Weights of a small GPT-style language model, trained from scratch on English Wikipedia: 16.7M parameters.
MLP neurons of a small language model. Each row is named by its layer, matrix (up: input weights) and neuron, and shows model dimensions 16-143. Each number is 128 + 32 x the weight over its row's rms, rounded and kept within 0 to 255. Numbers have three digits each.
Before each neuron's rows, "fires after" lists the tokens most often just before its 100 highest values on Wikipedia text that the model never trained on. A number after a token or word is its count.

fires after: " " 50, " (" 14, " \"" 8, "-" 4
L6.up714:100093122152103126182093094162139190136147171188055130123142132111103158155167112118102095189150072118075070115121140091093083162075090132139085158105153141163153142139146160098116142117110146141145100085179223127057142150096150144082113166108114110123162181137141166158128089112140126157082123144132116115146179138117147088050127119123143125153076115165210180146115118130152121153125

fires after: "0" 33, "2" 27, "1" 12, "\n" 7
L12.up472:145161110151097159152176117124150120094134143111097110132073151131135132123162195072019131146075123143097098087033157123115155154189119136150178138120114066163152122111112162101078104159139126168116098105143152123141148146135098088124118120146099153119112080101099127106219132141113085123153143157127070128139128065174106114132131183169133096102077169086140083091184163177182082147111

fires after: "," 20, "9" 18, "8" 8, "7" 7, " " 7, "0" 7
L16.up168:141121103111154086180086057211132148103092154126114170101138122076173131140140176145137136119109126123104147111099092125155143098155084188117139148104118146182101127095166128161091163072140087106083099131108152144147109132141126113124127089177111116167113125144110111148149079135163082087122240162081092186117157090137148115089159137150126120156107103125127170201109100079214195172084

fires after: "0" 62, "1" 11, "ro" 4, "2" 4
L4.up180:157177097117157156152150148171137052095102157107134175155060109156139198084133143183059108094185106055079032110114136100101113198130067100105192124146101094116119062105170054109093120139119147145110171118178123184158088147143099149166203150157103155155131167070110139143129133148088195126174178092125120090157158137119104162113151121112125125090119187169082089134161106093148107152109

fires after: " " 45, "1" 36, "–" 7
L19.up90:083154129094180113155114122161144085109152179128075125173130144113098098135158107110093110133136144174176155062160091146101104162116113159135112094080135136179095163142169127095075129125145197141151169161137098108164159107079070099134094182141162190152153157108126127129087173201180219077089144154094118129123140105121156118094104090107167143153091108118115151140127162082170153106140

fires after: "." 89, ".\"" 6
L12.up611:108152156173122115064227145145108091127096124065183136079154154123190155128154126157098213109134112103137122149155165103132182129078108103147107112147104124108145153145133130121120182137137070069124129190140105117051119152139136211131081128093096130150160122133073050103123099120172148159116187169103085129197129150095140101161142152138140124153158160068084085147126108110129152159159

fires after: " " 44, " \"" 8, "-" 6, " (" 6, "." 5, " |" 4
L16.up534:144102055133163092118082159110163100158155147130210169153094102089128115117187108153146129166077086104123073114121107181169143194102127132063115119137108115132084091144173144137142156078097092106122139084173116170093134130148107132148110139192159114119134183155131195130103143099141115203156150117117195081168129136166146086134089137117167091148108152078131109159174111132100097124127

fires after: "\n" 49, " |" 16, "%" 10, " " 5, " Website" 5
L6.up208:195133168185102133174089152147139107165107137153123102125118146108123121158230103111057120107067119099045131181108115118165166098079117110120145115113141155096117122150095190127139135084147126121100123155183099152177160108192163099103170125102121157119098097150176137080133117099138133172072140090167140118115126081175141062128126112146151110160035115097160124115128083135148115129150

fires after: " |" 52, " " 11, "tum" 6
L7.up176:144086172120097125059136165113125211147124110190139190086124125127170046118135126074129110154102143140091093123105086190120178074128171150113121057087120096106103097145129190149156130150120127161094108159148091065175139121188128103121162101115128178112125136081178129123129105198107130160147090121047124170121101128112095074111105110151159222091126101114115132086134091117145113144130

fires after: " " 45, " |" 26
L15.up292:086154103090084142105113115144061112147142119137140163139113157125108070116153119112170145150170103098105131134093102055159180052109132128123093107091175113129099153164162201141163169128162106170094193166162166188090153123114092063094157106189120126068151138120159110128114123100108167188173165161097160053101178204121096121117118125080143135164142131135130141079124097092125110146084

fires after: " |" 41, "9" 12, " " 10, "0" 7, "1" 7, "–" 4
L16.up723:171133142077073126106146149142109177121132099109109151137119127108207104144163145131169109099099111102119148146102077072169108117119107073149113122150140108122082189083097127071107088151127056170119121086093188115116124131097110137064166108107128156181176144103125087113162126076117163170097117098151146059122147072162106113186149133124132090092117086096198170082106142171105101123136

fires after: " " 40, "–" 22, " (" 20, "/" 7
L3.up331:156147109088127125162127093149113115123087152095202162176067067129122175151108099099144114177098165091097094055140115108097123188112113113128111066192127156171189120103172137136144163136093207112146127120129134133087140157140131124134166111125106127152112153053167129135097134109084116116079123138125089085153060085116191140127101146145131125114102082162123164154147134135075155073180

fires after: " " 41, "0" 21, " |" 16, "1" 14
L6.up225:085121202134141142111144066168115140082068150105096122146160123073135131172104072150086083111121168139108142082115142129086165147068147187125117073189104086127130130135164103158113135141114080127113102137102154119176127176141139067127153159140040118080125181156131206203164074104114165157157143128120128141129147194118139103104081141152129157044092197138166138144118129125154126081144

fires after: "." 88, ".\"" 5, ")." 4
L12.up155:122169149191121166112130099072184171137080116122088116043136137129142188140102128108076170139131155158126135130117137104133190123128116055156122109142170164134088129152118118101129146119146120069161095137137137082119125124117148175047121112070155167177080177170123116135147151125184163109063125119135105191203135085097185087136159108091124112188142137133161161113141138091147080165182

fires after: " place" 21, " was" 16, " No" 16, "-" 6
L3.up58:144132064178129177140159151107131112115091148091160176160138120132108141140105137122107145143075147089109082128111141129113108140063175147120120110118088070141096149100124167145163170073131120160176169167121130094107206102117151070122121081143090131147161131172222136106090149132092175065084123140052179138158144102191158155081139202135109136115126121119130145137044128121124167110081

fires after: "." 90, ".\"" 6
L11.up112:117148148113135129098084132184149142124109096159116093080168189123165078139152114198127138099186125187109113117163100131156138109113114122161103141131126124162132122186063167096115140133067162072127160155088136121127130113090073101108094091119121142137159188151116092107095091148134117113143195146113119111170138137088173092121073109157082140178119215126079103173037064182160154092165

fires after: " For" 13, " under" 13, " ex" 11, " En" 9, " pre" 7, " Com" 4
L4.up528:093123098151132145184122140146104090146146065133209112167123106167115134128107128122100216118117125165141106119178193123133136123109069104153118110129148143130121070122108186038151122127173145080152076135092080121143175106144147101145145112101104123117064108086154085125129073088126132071164162155094095127181169125114094075142074089031124099151100108139094128162144109130180161113146

fires after: " " 47, " |" 18, "1" 6, " The" 4
L6.up405:130100181098139086030177148060198171084138129096131141134104123091114175101157128082149159160147142139148116107132137120123135117162120166129079095065088088156133080136161054153166136190072125157079114177146132126098110069171163081141136131144141125150114124057163095153096126120146147167121094135148077179133117127142111097135162112131095096123139147131126149151168104078167098092149

fires after: " |" 37, "2" 31, " " 15, "0" 8
L7.up428:105140164164098143144122102118126175107139137111150108093127096136157137100145063124121139177142170136087109130127105114103169159121142177111117132119150106149087104159116102149122067136128085116111105139122091094147112123114192144140147106158104137127091131134182160081113111107134141189112122184140145169105107159098096137144125074150154190091119186148143122151139136013117153091192

fires after: "9" 19, "1" 15, "8" 13, " " 7, "7" 4
L10.up175:133137163147126111156173093128056063152126148170128152133132120087114107156124192093089162143142155135089120115170152155125117100087123189057136050127150102133140139089179113099120136108111110136109128146110178139116111125113078212125104168098126159167140154163167117092116086091154205137114163143134130145111112097157083132145129127115182135114102080111124069139165165135121064101168

fires after: " " 58, " (" 8, " during" 4, " A" 4
L15.up718:125127090130091130150120107103129140146129129137160162139131079067098204105156104165153144092149078127129094143171166105105096130114157133134122149151149102127147121185160078156108119150079082132140150107113123158083145195126157153127096123056148168172149193089079162178086115093157158140107118146134154169128117097119101105128140103123150192119100075165131089105159181121146134127132

fires after: "9" 49, "0" 26, "1" 15
L6.up488:087131139122172173159139096113166137140106087170117110143165106079044156108084143104167143182165114177131173163111162163126141121126143117135142112085147078161072114140098075094127127048121148157101096101194120079133149074090138072109204090102119140206116143118073146088131111146157109194149093110137124147096166119145100138113129044186151169194139067139145128154166160088153122165117

fires after: "." 84, " |" 9, ")." 5
L12.up593:059176103129137091111159125129135145066139112186190119149129174188132149057103109117127067084071105140094161125135117142077178115118102124134114157157098134155106122120116096171154084081150129128165133150162175142087064098120144174142153152091123077176123175113139110159125170104164146120050147102105111142110177160101071133148130127139121160162164142186088097097102114103131138156075

fires after: " " 40, " (" 13
L12.up419:179110137093131147177087171143171113150133180088195169171209164154095146075152178117085091169139170150162164112132113161130115131091100141084098146109098204131121175172125149162090099144090121083130143122134124097131165110132063153120104137137145129193094135085132146108148154113183111088140210175046117119153148095158136163085113126134164090182112146163148131154095098126171120140150

fires after: " " 78, "-" 5, " (" 5
L6.up740:058124166222058195160109135158130136128170131093175159129085168182156143174128131085114123158128114113096065169096141136078082159077151091143101129090080138144109173079180131091202168152089132122130116117108135074100148127148131122136132099096164108099124110164123082173109106114126164164148150103094120107113148080149087149151135116112162146109112136203143098151146107084137158176110

fires after: "9" 21, "7" 17, "6" 15, "4" 14, "5" 7, "2" 6
L6.up752:115185104084150160145100092147085133103122105088117148120139129084147136121192035118116118106108101111117119155162131128156124130119142136182165099104143101130103110159153088129110172068104083037126160097165183183154104145158096166113108168139139092140078146165149089156139128134179137090116143109072104153122153078112214134117116143098117151171073143113130132111175074171143088197102

fires after: " |" 25, "-" 11, " " 9, "|" 6, " •" 6, " No" 6
L15.up698:157169095166148100159084144136182123159110125165123137170099177082145101100198123079088135172097111100140136163130125146102152160127139127095131108131161162153123161085158150121092174118060108121133188131113069083124152055154128105138103126136112158129143174140155131105108139131084165070070157108073122136169141122127134122091162110071169157148070210101134093102175092111124110121140

fires after: " " 33, "2" 24, "1" 17, "-" 6
L14.up14:132160151127119106121136107133066187085132151127113114142118160102132137126096201180155120131159136172157121123141135116135137181140178134119155100129077072137148187121099154131118104129179166085117149125090153091147111076104114108125119133116132092086145138144115117105068050143124154128128120134193102084120125178107118065162140092137070154117097160133185139197143106083087136113068

fires after: "." 89, ".\"" 5, ")." 4
L12.up483:150127076157138090111130134109111087117125068131144087081215140115102126149093124126088166089179108081074118065118136132153081141162086143117108087128163072155147148132149157098179100172132112061155122071127092165177155149144112125105170158125133134202097168181100115122156143162121105144037165106167115099096143148136132096180060096184103146128104133107081122123130140077127102135127

fires after: " " 89
L13.up436:155108112115115109157097120057109133129115146180164149168076120147114176094120085100190173117111124080139075154132150110073151091086104118103108114107137145190186191192131135151130108125095116126072071164149122129119154153120143084099092148084101139155133124111141131143178109090110092069056078147138090080113096118109169122082140147136155153083114135220148112169172078143109132149110

fires after: "0" 48, " a" 7
L6.up380:122179130150094141130107148080133085154137127161136148178139157134112067133086149087065147161135103130105179101150120088058146226189097113166117145086078157095064099104144172098167143110082116142127152116089089134086042104128124177168137155179127118114118184129114159084171159131117124109135153123125117163113143093147104180132132139116095158134098109102141132140118071213093096101119

fires after: " " 46, "1" 21, "2" 8, "4" 6
L13.up316:158130156125181152140150128119134144200150109115168127152074165077237097096112090136165125178194096102167098137098086100152133149096121133176099172136157124129164100124114119147110073098180169113114083141097146107082145097114138122104112172101091129093117171149113147135179122088118204101141105122174143114085115105101121168132146085120139117151112077105170174104111091124098127139148

fires after: " " 42, "1" 13, "2" 11, "0" 4
L16.up572:131147151110173124091120117083121147131162179133123103110164158094187126102116156060191138156121122131154104197139112150130084090107119145117071137084130156085095078055091176132107041127144123083139129108098157109148127117111099166096113178154165176120165192104180112092155070115137131164140170170155105112175104119150136131183082087079136090105134187124104131162085125114086111161159

fires after: "." 87, ".\"" 6
L11.up460:146171112159165059141130098136146153133095135164118102067147126124174145119102159156116092096103122145033114094187038124130147140124125080107109156150177116128134167130089143070095114114121112079077150132141150165055119142121091160080119145104140104130158152152123119158130126127148108168122083149129169120164133171117065141188088115185118130133117134140092096099114173125133145174127

fires after: "." 89, ".\"" 6
L12.up636:083147134135182115083082103120125126070133053105150112125129152141149109117098108122111162141139134138145153092144086121104121102082115101137127123122133096107168140142136183049149153103142163053189169168138086124072134180097162161108071104066116161177107178146075142105143066090106124079088111151097108139131195132171167079104103090173090110169123178113144116149086201114109096115142

fires after: " the" 42, "." 34, " The" 10, "The" 5
L11.up571:068207119124163087143168142129174103136125095169146140115125159161183184131200110129104164108102075120103142117119134110143168095126118081190152136120086158165128085109141085152146137119180170125181081175159162123096107141136182112118144179136090126132147116109089188149127151077148065084116111134072183113078075059146135146116154126149105129176084137113158049112126182188147101123129

fires after: "9" 68, "0" 24
L7.up700:141095129100104150121176062147143195113105070123102115139120113097066142099082197128142123107156082123087107145153123138152108159093119117167081166084129117184177126091126162157053115129127136144110099107111097147097145119118131146132125109169145188179147115127091117072136108138150161149129143136129066193094122127118074100165138145102093167096147103148127123083125118127142136174087

fires after: "." 49, "'" 7, " to" 7, " of" 5
L10.up760:134110105148114145135118145089104098099122186103159074077160155174150206133149135114137179164135097124183113107110167120111148091132151107102154125116099128164157092106177183144128095149183104077119085171202114093151186083089155111108090153128135091168116153165111147105122163070152137101113111119177136197143115154144150106121065121136126169152082157105112105131127171110183087131115

fires after: "s" 24, "al" 11, " an" 7, " Running" 5, " Time" 4, " " 4
L6.up526:124188085129110129094146169082102126137091165090069152130166153137146156160152115160076086145181102136135148115113146096124085123153125121178144150166150130134166163109159189121133154071100099111090129163142157122171144131143133083094147117141118161141121205192146147121099144186111107095116088142100128128081225133133121153112120167138193118087067126099125183180124188169086067132138

fires after: "." 90, ".\"" 6
L12.up748:147175153149099086104109156108124124112041122139185076064140130100158131103135030178116148089124115116139078134053146095118103123117155129132130127144088119156104107174143155099060111124110161122129120146115128100057112114127116152061156202095186127162137183201132121084123101128178132114152163105117131134118151147132113133121135106075113103150132125102120172098143092123099117167204

fires after: " " 35, "2" 18, "1" 15, "," 9, "4" 5, "3" 5
L11.up754:185152127096158182112129120106158085137129080124119169117088075162070112103094047136199202157094100139125176110163092094109141127144100178078121104137129091127165101186122138136151125094150126115091142144142145205147129122066123102185183145138113152128124097129163104113116056144126102121115147146074083128187116099138162098166130190161132170096052090206156098160198089117149168130095

fires after: "\n" 25, " the" 12, " and" 9, " as" 9, "." 6, "," 5
L10.up322:136137162119181156159107173167151189109174109136103134119098142112133157138103134122123167196084149140177150155206131107126165124144148140119159161099113137128089090099134167096116085156126104116086076112075116152119151115176178189140089078123130082091064135140136131080121111101136112137136099140106142125140130138141118178160102121133147152055152088147155106142108160107160104172142

fires after: "\n" 41, "==" 10, " ==" 5, "," 4
L16.up83:095122050182146150103190189144057089059133124131104177143142146115153172146095082069105092117108079118156099182173177087152136137120151086156153169172145098106085087122138134085113097153111095142175117165105139103135187123072151125112112093111135141138154129118126165062157119105094168105094150086166128135146151101108201070177094122138167167079192093114160101099075163104120147161102

fires after: " " 37, "1" 14, "2" 4
L6.up736:141170209141127100083151163122088156096135118094121103117110183080183159125114142119174168164190119114108097065086187073094122139168108152119136113140134082079109108112119157099090104106140113152160084118146118176131150201154113102158122151113070171111149105128102168175086154127158112146138171059150148049206149165166143093136134147177137137151098127121092076130181106137123117146093

fires after: "." 45, " |" 12, " Total" 6, "%" 5
L7.up315:120166114191126089083064095090139096089112151124089065072136166189165086170114056164108125148141132127138088157103102104127125053106118142148116167153101086170138098171148147074162110099136138120124145125108088193104173116152118152118074132088150116063132185153124104107136154101122119187087124114117235103134141197134089138174114133157148083206133143116145117148127064127118082152177

fires after: " A" 19, " a" 14, "A" 9, " Be" 5, " Sa" 4, " Time" 4
L7.up332:101128067198122114106188146136141120122134144155059103121145130146138090102123118120169179134148039102069141109126145052133129178194085124046055122134125126189090102071099170082121164138098143178154111089165142102057096116140107092143163101219139166117177151103133145153137135102133158104167197097123160159138095170159113103119113139129089088111177080123159123131160095109162096154148

fires after: " " 100
L3.up458:098178166070115165104111139111142146156131137176182141144109091167123092130068128055160183131119101103143126118141108073192132142085135130132101090169109123196101141139123127117171113070055142097079124135110175135126186116138161091172164127076128129119128114085165161102134056115131130127056110127159119111127102044118193155136170103060104099131094142172109151152156143133065146127114

fires after: " " 24, "0" 17, "9" 16, "–" 9, "8" 8, "1" 5
L15.up65:178128109093116105171124061139134087115150164110162132149114134063123119105179111145154121098125110090051151155153116119120120066099084127124151094171107148167120121130138154139072160065059091146097125128121061107103157169162106177163099183144159102110128122161131136140175062088117094085155146174175124128116115125104199146133128186135147121196151157121104135153122092158169123140156

fires after: "2" 55, "1" 19, "0" 10, "8" 6, " " 4
L11.up31:142150212013164148123127135116082138124136053127119116119129107094093152134125161100172182103133110128135152120125158098121201122104105170114045144134110135168104110134143084110134157056098142085122120147104159138154089110130159120101148129116092108133081135103150105086151093160117160100126082121171132102100190061132090079088173171143142149152100171169199100123105108101132101149121

fires after: " " 53, " (" 8, " of" 7
L12.up467:143115143121178142120066136077095068116137107174103108119115154156094157076095103081134115126094084043117135150134199115038127096073093111121083124217117141116123161185117150194150074168127132150070114081184127135084137145094103085134134109104137143129125153113131118181117105124100139154145121120040107146095139120109104134117049113163131089097138163106139152123192127127131141128181

fires after: " the" 23, "'" 17, " The" 8, " " 6, " (" 4
L6.up61:139213163072116146142167121135072142158135149113068085132114131098138138064126115158069167148075099134193157084159154078117131107148104100174144071102118142165124103119148051134114147087149134173179089158141145141177152086110117090088105121133120120110126130101105162139142133158102127171117130137143117125121107118105136187112121167183095092060140117135103096076103130173099124171147

fires after: " " 33, "." 16, " \"" 5, ")" 4
L19.up667:132124143090116131060217106048117079111090116173128098117138124097153199117136134165164119109103146181070161108103138153154134199131173063196116141138163148146102072120177115108134136105128146129123143149109129077104161186120157100113112117067096115099179163182124119136166142065115097131117113118135127078143107101139074128154152092161176170159112130108093095194145213049127121122125

fires after: " " 50, " by" 13, "s" 12, " |" 4
L7.up601:131136131123129170082165147132086116102126069165093177151113108117186144150166160124198055086112154075103207128154119077097118131108122117129119134126125106211194177137155123143114084048090143150130146135134095099157124146098131160132141102146101144133074158128138138124147097124109162207135168149139087148155130085124128155161112097135078113118146106117121137063109095108144096172145

fires after: " " 67, "–" 14, "1" 10, " (" 5, "-" 4
L16.up597:182129135045142128152169186115149107080147162131136139139162101108138131076176158122089160143165115158161166132104123125124131122078122099119070101126109157120075159178144196039131094104146135091159216133152155147139199095150109125061121188174199197095098180143101136126120158143161153136122119160096139103099115110141167153128117142116131149152116094109128152139121107155171113071121

fires after: "0" 49, " Val" 8, " Sal" 5, "mo" 4
L4.up715:087107135114176133132155160121126119085141141205137160137089125113114099144153123126149141127107170138068141151055144145068166182145139098110131152094135124145118164131194156124117134078110132200120153124113124132137164042122110146136161144165095099090085126153093186123125131096055146118082181100160121054085130130091106175109128151126135175121108155121194100155122111130103112117172

fires after: "." 90, ".\"" 6
L11.up19:092182200111106161108161125083126116090146087119135095071152136151203131196116127108101139160145150163113143105120123060166151143139131104164162087122154187136087167126075158106116118179203149125171135149144121117104090135118105178075099117055127095169134149181090103101107115108142132120059116175085102131165150064118084074167089172180082110191153155135132049163152123185091117092155

fires after: "0" 15, "9" 11, "8" 10, "3" 7, "1" 7, "5" 7
L6.up457:154156117098098133141115161128054154128144094081093112149150117171166218185122172142053108153143095104102045119100120132117067117147095115129174123129135120129073092152141056108113124158133108076127114112107162109057165130137149082071163124096133161201149139151114151157118136121113150125147157123074117127108123051174096059108100132160114116187132119119142160109157161157140117096137

fires after: " " 51, " (" 13, " |" 6, " in" 4
L12.up120:164093129117134118206144143094101164158123117135148172136149171183099147145154142156139129213112154101171168115082160163153155114101156163120105154143101151150075147123123142129122095176158124104169096060174139132118108118124162130060125068168216150176160098146092077133127126151202067098145159179056107100116142123171122148163153082141126098176135117128137129134131073134116130073109

fires after: "1" 39, "9" 29, "0" 7, "2" 6, "8" 5
L6.up198:122078138161126156106101071174098104104107150186097118179139080134092088084138093126188155155102123120159145167087130109091130185124111113162131131154134146109108164061115145114096103078117160139155202167074175082160153061094104080121118130130139103099131136089155081109122112212125143136127123138160136089130125152088178107067121087110108130085029082111154136216124128112091164101146

fires after: "==" 31, " ==" 17, " announced" 6, "s" 4
L3.up13:084127105129103081128109048106179131089060177101131131178132118097120189092086148086118143112181160079129142148140204156106165147121122165159122145151163141104131072185131139098143079126112128087155134160094133134146105151116086150095084195114137151113171163181065117167113150129151079183152162050131151176153115104152105142116112170101090141100164170170137060107131094163100151135116

fires after: "1" 20, "2" 15, " Ju" 8, "0" 8, " Fa" 5, "4" 4
L7.up476:106143149072098153114104138104107114149169165204097162095115105103102119057133123119141146157162069093120109102129095129114147157112108147150101158124102155138155225100059153097089120136130140153122151137170123140151099105096131156174144151110162175106167126092133126141177131118138195120162162128163121060142068175154166075167123094124155106126106139161160063213122083122101110065109

fires after: "2" 25, "0" 19, "1" 12, "8" 8, "9" 6, "6" 6
L10.up239:192095115096128123160149143094150118167128099154102151134090180132113131108211165148193112110112137138125139144106140149138135137114092097144104142087081102132170153088105147103119075097162139164113183078107176135148117117177120184178085134137155134149167138104129054113146123132149062141132108142123066175105116121177131191122133143102120125121091151159113165158072147137153108113094

fires after: "." 50, ":" 9, " |" 8, " " 7, ";" 4, "0" 4
L3.up756:160126125108122186080097181100161163101160121145128113143071091108128090123089193063138129088109148158168100157169141104057129132137185120098138168131114067128147076112130119089102167128094153158130100096110139155123145082152166123086167120119118125099092116096146100177097144128149137126108148164140149119130073089109056192147133167142067138103140060149167144107123084148134134113141

fires after: "1" 49, " G" 8, "3" 6, "2" 4
L6.up19:204195103119167113138112158117103156201089068161210129108101061124139133120147093127145173167132142145108050128188142102137152168082168209105135094140082084130161150104170086172185168111109070113117149092108183187144127111113149093156174108120087106121087181173163134161117099070123151065102140170113067130104087098112131053139104129133115075131081163181120172204148136136132176118114

fires after: " |" 50, " " 23
L7.up276:150107149144150141106081128090147190118125101069140138157141113205160115115120115129094123143122122123163165121132108179095118168101172090103070123100135139164094141102137140134145109130036117146116146053164103140096150092099176173095100120086128147120095180169152150148124153166146146083162130145093134098145110169126199120121121100096119109132119189107116121085182081165134168141131

fires after: "1" 30, " |" 13, " " 13, "|" 12, "9" 7, "–" 6
L16.up188:176135171082120138063163147138097099152105099146084157155177198104107134146125134148160148126115151124187193159183212120140111126135113126165077079134132130047138137105075125018130143172087129124124139079108116114104164154158117059106164147116093138151133179108200104089171158153149156125187139185171140154072118149149083161146113104116110134105130132109143093119139103124094110145153

fires after: " " 36, " •" 6, ":" 6, " Running" 4
L14.up568:123065124136089074107110174103199074075088117138116130133140133158151067188170136095135116136137095120168119126132131141121170151167154093119130183176137130126118157141137171145114167150113169126143175183120141162131195110134114115179201156125128101097082198133175211112161162119156128104151131149129089120087122095129132114106095162105122121175051099091148123109135135160128090113075

fires after: "–" 41, " " 33, " Re" 4
L4.up597:107087136068178146192145132113118096129144082168152133163091127094118144079048118097162129177083134105208131097132150106086132144155159085109111127158126135159116116144145104130169170079073162124103128049154150159092131092101111117150164087069171128117109137098137147145137087151112114124088149134139054093140084074155154146143159138122111144104092107143139167155159126162073158098103

fires after: " " 74, " in" 4
L7.up459:101124072145149076122169129182116148165109136150125138108170185079110170093144212163120114110101153118076166127177118170168103132109139150117103134117160108096103195100121147126095132113131122171183081061138164156097122154163147147105146129133091148159133091206176126139132097159127109117123143167094171077165150050173109130148057170058137122169116155093121109113163157083211153131163

fires after: " " 38, "′" 9, "0" 8, "1" 6, " as" 4, " $" 4
L15.up169:081178137118090134145074104112142037078128087153166146086130118109159127131152169154148141109083182080100123135131114180065098068118160166077118078148116139153147128130119113177114113154100092173136120187095137124109108126151141130114118178154168127171085169153128159128178089087117149076141150144132155173168155094123131110101076143145118105144106129098157115146113129202151072099132

fires after: " " 37, " c" 6, " (" 5, " D" 4, "1" 4
L15.up660:110165130097161093179168134136120158166113102166132107113112124132120142088135132148143097173132101101102137136095100139088141132096171188123126115184085164147045138121098183139126085150073168106128165095200068107108176107123113028136103113210124155102093188157093108086097143158121080086100191164105139121111091135158150127064178115071177028160134083120146142160166097109058112093072

fires after: "." 93
L19.up599:107151155141139164151094150111165116128152078085117098132146161141130141159097080123148172087093149155170118094076118148147123083108139064118107117177066212131090092140152193119135098111115112097146118166152114075128147199087165060071121101110170128199110145124106176115163163158122129046145103102093172136135174097106128084114105120134156118157128199174093117120089123110138105077126

fires after: " " 49, "1" 8, "," 8, " the" 6, " in" 6, " By" 4
L13.up91:168103128155122107169089117171121121157114141137170149119088154109102162110159210158151134101084140113087162116108117178139150122122152225083047194170126165180056099115139141085145122176095087077126086126103091114124132144151097119084182121134182137159110112197112116103110162150150150084121169194101135164137188135138171151093132147120150132085104094102166195139167116091123104169130

fires after: "0" 30, "5" 11, "1" 8, "2" 8, "4" 6, "3" 5
L7.up132:092136134101103170132120062114109153095153100128099121146113144122106099129166158123101106162166030120082151119125113135118145163073140118129155205116115184167091132123100114145077102129098097156111169119153112101155131131097139160088093154117071175181153058093100161123128170102088185099156128088066117053138135076154148168128088107101154127111051165166112156193145136123131073167153

fires after: " " 55, " |" 10, "7" 6, "9" 4, "2" 4
L7.up513:122162166089141113172125111085102175134110196114168154087105126123104172108141064112075078217131114108106087121076155120121126150120143179088124140113099140141146093113157154157155093098064108178057127125113178162141133117077149116105125150142187097107100160169096125061155080092080174098136119121132132120104145098117168175128156131115150177131118191126083096134127102167164143160054

fires after: "9" 33, "0" 26, "1" 25, "8" 7, "2" 5
L11.up459:121065176128126146098092144079145152134104113108134103124100197141092177131067186132084180183145140106205157174074144130102130163133138159106100131170160178212092134129097118108090074134140160137119100083143143145104162086124137164111164149114155147169156154162100070138130160106185164143158181117101088166101129146123155117156141099144114087164143107128187159075185156087120117153129

fires after: "9" 29, "0" 18, " " 11, "-" 4, "8" 4
L12.up295:093156155132082143110170120153105090163152126090079118132139103184164162113176158133128132127113114111154083103143071147172137151096169140093146146170157152076084118147117103118104129105130144155075122132127173119133092102124153155095168080145110139092142168077146150138203115179146126096128110133133122103126128079202106058129126158131138121112114077090126123151111123114099081135128

fires after: " " 46, "6" 7, "1" 7, "2" 6, "5" 4, "3" 4
L7.up541:107160138074140153110117139172140089116147107149106138069163148142144212128126122138169169154159128134103082169064088072105119131103145181118130071089080084122109117079110105123126056124149180084109177170099103190102134155120104166091151136080151181131172158140078122120103150167048128121165164148056155130089128126136143109185108156158171102200101154163163142154128123130139128142101

fires after: " " 33, " (" 10, " G" 4, " F" 4, "2" 4
L3.up504:145082127118160174102091090100165169186102188107081104111169132147093167083091094068176068119119088163154077138106142116100062113122163115134117113191137206161164120151129137132198135080171147141122159111087154141097095129143173146119111150154150118137139157087117125105102124095170189122044089169101116117158115165144166162137077153169156112129149071157147153150129121125117073139203

fires after: "9" 49, "0" 7, "6" 6, "2" 4, "en" 4, "4" 4
L7.up608:107121095053145109142102168142147104146090144161144087169145120115169113124117097108083071166163106097149214146150145124123161172155155165090127098123147121152018171163095101138092125110116118097090082048142090104095116124073105095137105144131119157091146151144164097161131058103100183167138127150101159172089130081136144149091141116140171165152088139177190093108119129071182123135134